{
  "init": "normal",
  "decay_fraction": 1.0,
  "max_seq_len": 1024,
  "dataset": "wikipedia_en"
}
MLP neurons of a small language model. Each row is named by its layer, matrix (up: input weights) and neuron, and shows model dimensions 240-367. Each number is 128 + 24 x the weight over its row's rms, rounded and kept within 0 to 255.
Before each neuron's rows, "fires after" lists the tokens most often just before its 100 highest values on Wikipedia text that the model never trained on; "fires in" lists the words (lower case) most often at its 100 highest values on Wikipedia text that the model never trained on.

fires after: " the", " |", " United", " My", " The", "B"
fires in: "bronze", "gold", "silver", "state", "only", "states"
L3.up285 [151 128 131 145 111  79 143  96  92  89  93  83 161  84 155  90 113 138 133  89  67 105 114 144 103 105 150 180 115 100  93 157 124 166 137 117 106 144  95 155 116  78 134 109 130 148  85 106 129 155 123  95 152 145 117 138 117 186 153  80 146 106 142 113 146 143 105 147 109 107 129 135 147 126 104 129 111 112 107 145 122 148 167 171 150 129 122 117 106 126 140  99 133 137 159 119 122 125 125 136 139 109 121 129 126 149 141 118 141 129 155 153  86 112 156 110 113 131 148 161 143 135 126 138 122 125 165 131]

fires after: " on", " of", " at", " in", "-"
fires in: "the", "of"
L11.up274 [126 114 115 166 147 160 123  98 142 146 146 115 101 134 151  92 186 100 117 120 113 143 162 136  66 113 125 137 112 135 117 117 159 160 134 153 145 123 130 126 134 159 103 139 158 122 156 101  99 152 105 121 121 131 111 123  95 171 116 139  92 106  98  78 152 150 128 125 117 191 127 116 105 122 110 117  99 129 119 121 106 120 101 150 149 170 134  77 141  98 149 136 100 126 131 116 128 113 146 129 124 151 107 137 159 163  74  98 149 139 162 155 134 150 129  69 108 132 133 106  95 103 101 143 126 141 181 123]

fires after: " at", " with", " from", " of", " by", " the"
fires in: "the", "local"
L8.up956 [136 130 111 181 154 166 116 108 136 155 155  95 117 158 128 145 111 139 136 109  72 128 133 137 163 119 113 131 132  79  97 111 150 167 156 132 117 146 123 149 128 135  95 111 145  92 107 146 119 110 179 144 115 132 113 156 148 139 162 100 153 107 109 116 133 113 137 151 131 117 109 160 127 103 127 118 124 146 125  51 109  79 111 133 111  97 148 141 101  87 129  98 140 165 152 118 140  93 145  96 140  93 125 140 103 139  96 138 121 145 137 154 138  69 107 129 123 146 138 135  99 112 109 127 158 124 132  93]

fires after: ","
fires in: "but", "and", "or", "however"
L3.up20 [107 171 129 130 126 144 121 137 108 140 107 172 141 157 135 126 159 138 191 117 164 175 148 153 113 131 120 116 141 141 145 114 139 123 138 129 105 181 141 150 135 137 149 131 128 116 129 120  63  99 149 106 101 115  98  92 132 116 144 122 124 116 136 122 113 133 104 124 135 131 142 120 143 103 161 111 119 108 126 129 151 142 139 171 162  98 126 124 153 113 130 167 147 180 144 118 145 122 118  94 116 108 123 186  65 132 156 151 127  93 111 118 109  94 158 130  94 135 108 120  76 126 110 137 113 100  89  95]

fires after: ","
fires in: "where", "and", "also", "although", "while"
L11.up1340 [133 128  56 106 115 131 120 157 167 165 177 185 108  83 130 138 126 142 103 132 134 137 163 150 133 111 103  81 104 149 138  92 124 113 176 142 124 129 112 117  96 136 133  73 137  96 135 103 114 126 137 142 118  82 155 106 120  96 104 141 180 184 135 119 132 101 162 138 122 124 140 139 155 123 163 117  89 124 107 133  95 104 132 161 138 167 105 109 121 139 121 168 162 148 118 148 115 131 134 122  94 110 112 135 139 124 146 165 130 147 145 148 123 153 172 139 133 141 144 107 113 132 135 155 107 150 126  87]

fires after: ",", "As", " up", "),"
fires in: "and", "of", "to"
L3.up917 [154 138 135 154 139  94 124 175 148 124 104 134 119 166 131 125 157 151 102 123 145 151 175 173 154 137 123 115  82 128 141 115  93 151 118 158 156 127 121  97 117 115 128  98 129 110  97 139 108 118 110 134  86 105 157 143  82  93 129 110 134 121 169 103 103 132 140 149 131 132 119 118 143 146 138 119 132 111 139  98 121 112 118  98 114 131 118 142 109  99 119 168 121 147 110 120 129  68 132 174 136 158 154  83 133  99 135 135  95 115 161 131 168 167 132 112 155 157 121 136  97 158 116  71  94 159 139  97]

fires after: ","
fires in: "and", "which", "there", "they"
L6.up861 [113 154 158 158 158 105 114 135 181 164 129 150 133 105 164 146 109 115 112 125 116 167 156 133 115 154 119 122 119 178 175 145 133 144  99 144 159 189 104 177 116 119 132 125 100 120 122 129 117 112 157  80 168  62 142 124 102 127 157  98  75 158 136 109 105 113 142 116 156 130 174 156 115 153 137 124  89 133 147 113 124 126 142 151 110 123 156 110  77  94  95 176 115 148 108 125  71 105 114 110 120 117 149 143  95 120 113 122 122 101  99 105 140 110 153 135 135 192 101  68 104 122 164  99 142 110 153 114]

fires after: " as", "200", "==", " for"
fires in: "a", "the"
L8.up1534 [152 140 187 159 134 146  88 123 174 138 119 118 173 146 129 135 150 100 149 123 134 112 107 131 137 125 135 128 122 142 161 144 136 114 137 121 117 108 140 119 128 150 105 125 120 147 120 131 119 101 127 152 104 147 118 180 109 132 105 131 112 175  99 180 169 144 135  92 132 135 120 152 121 134 149 104 103 109 134 183 119 116 154 153 126 100 130 100 140 144 140 113  86 142 152  92 125 181 138 143 123 151 164 155  73  97 114 151 130  72 130 152 127 121 119 120 113 134 108 125 109 119 114 138 132 158 117 112]

fires after: " of", " number"
fires in: "the", "a", "of", "an"
L8.up492 [ 96 144 119 141 110 135 122 104  88 151 126 140 116 116 123 103  68 104 107  82 142 156 132 112 123 104  99 103 137 122 108 135 137 134 131 151 123 147 137  65 109  97 125 108  93 123 129 121 141 157 137 123 108 121 112 173 122  79 126 136 122 139 102 128 175 160 172 143 128 109 110 119 122  75 162 130  87 162 141 137 149 175 122 135 140 100 102 118 152 109 116 140 184 137 118 109  94 143 146  73 125 132  95 170  93 138 121 130 133 129 211 136 134 140 104  63 141 129 129 121 143 102 171 121 151 149  91  98]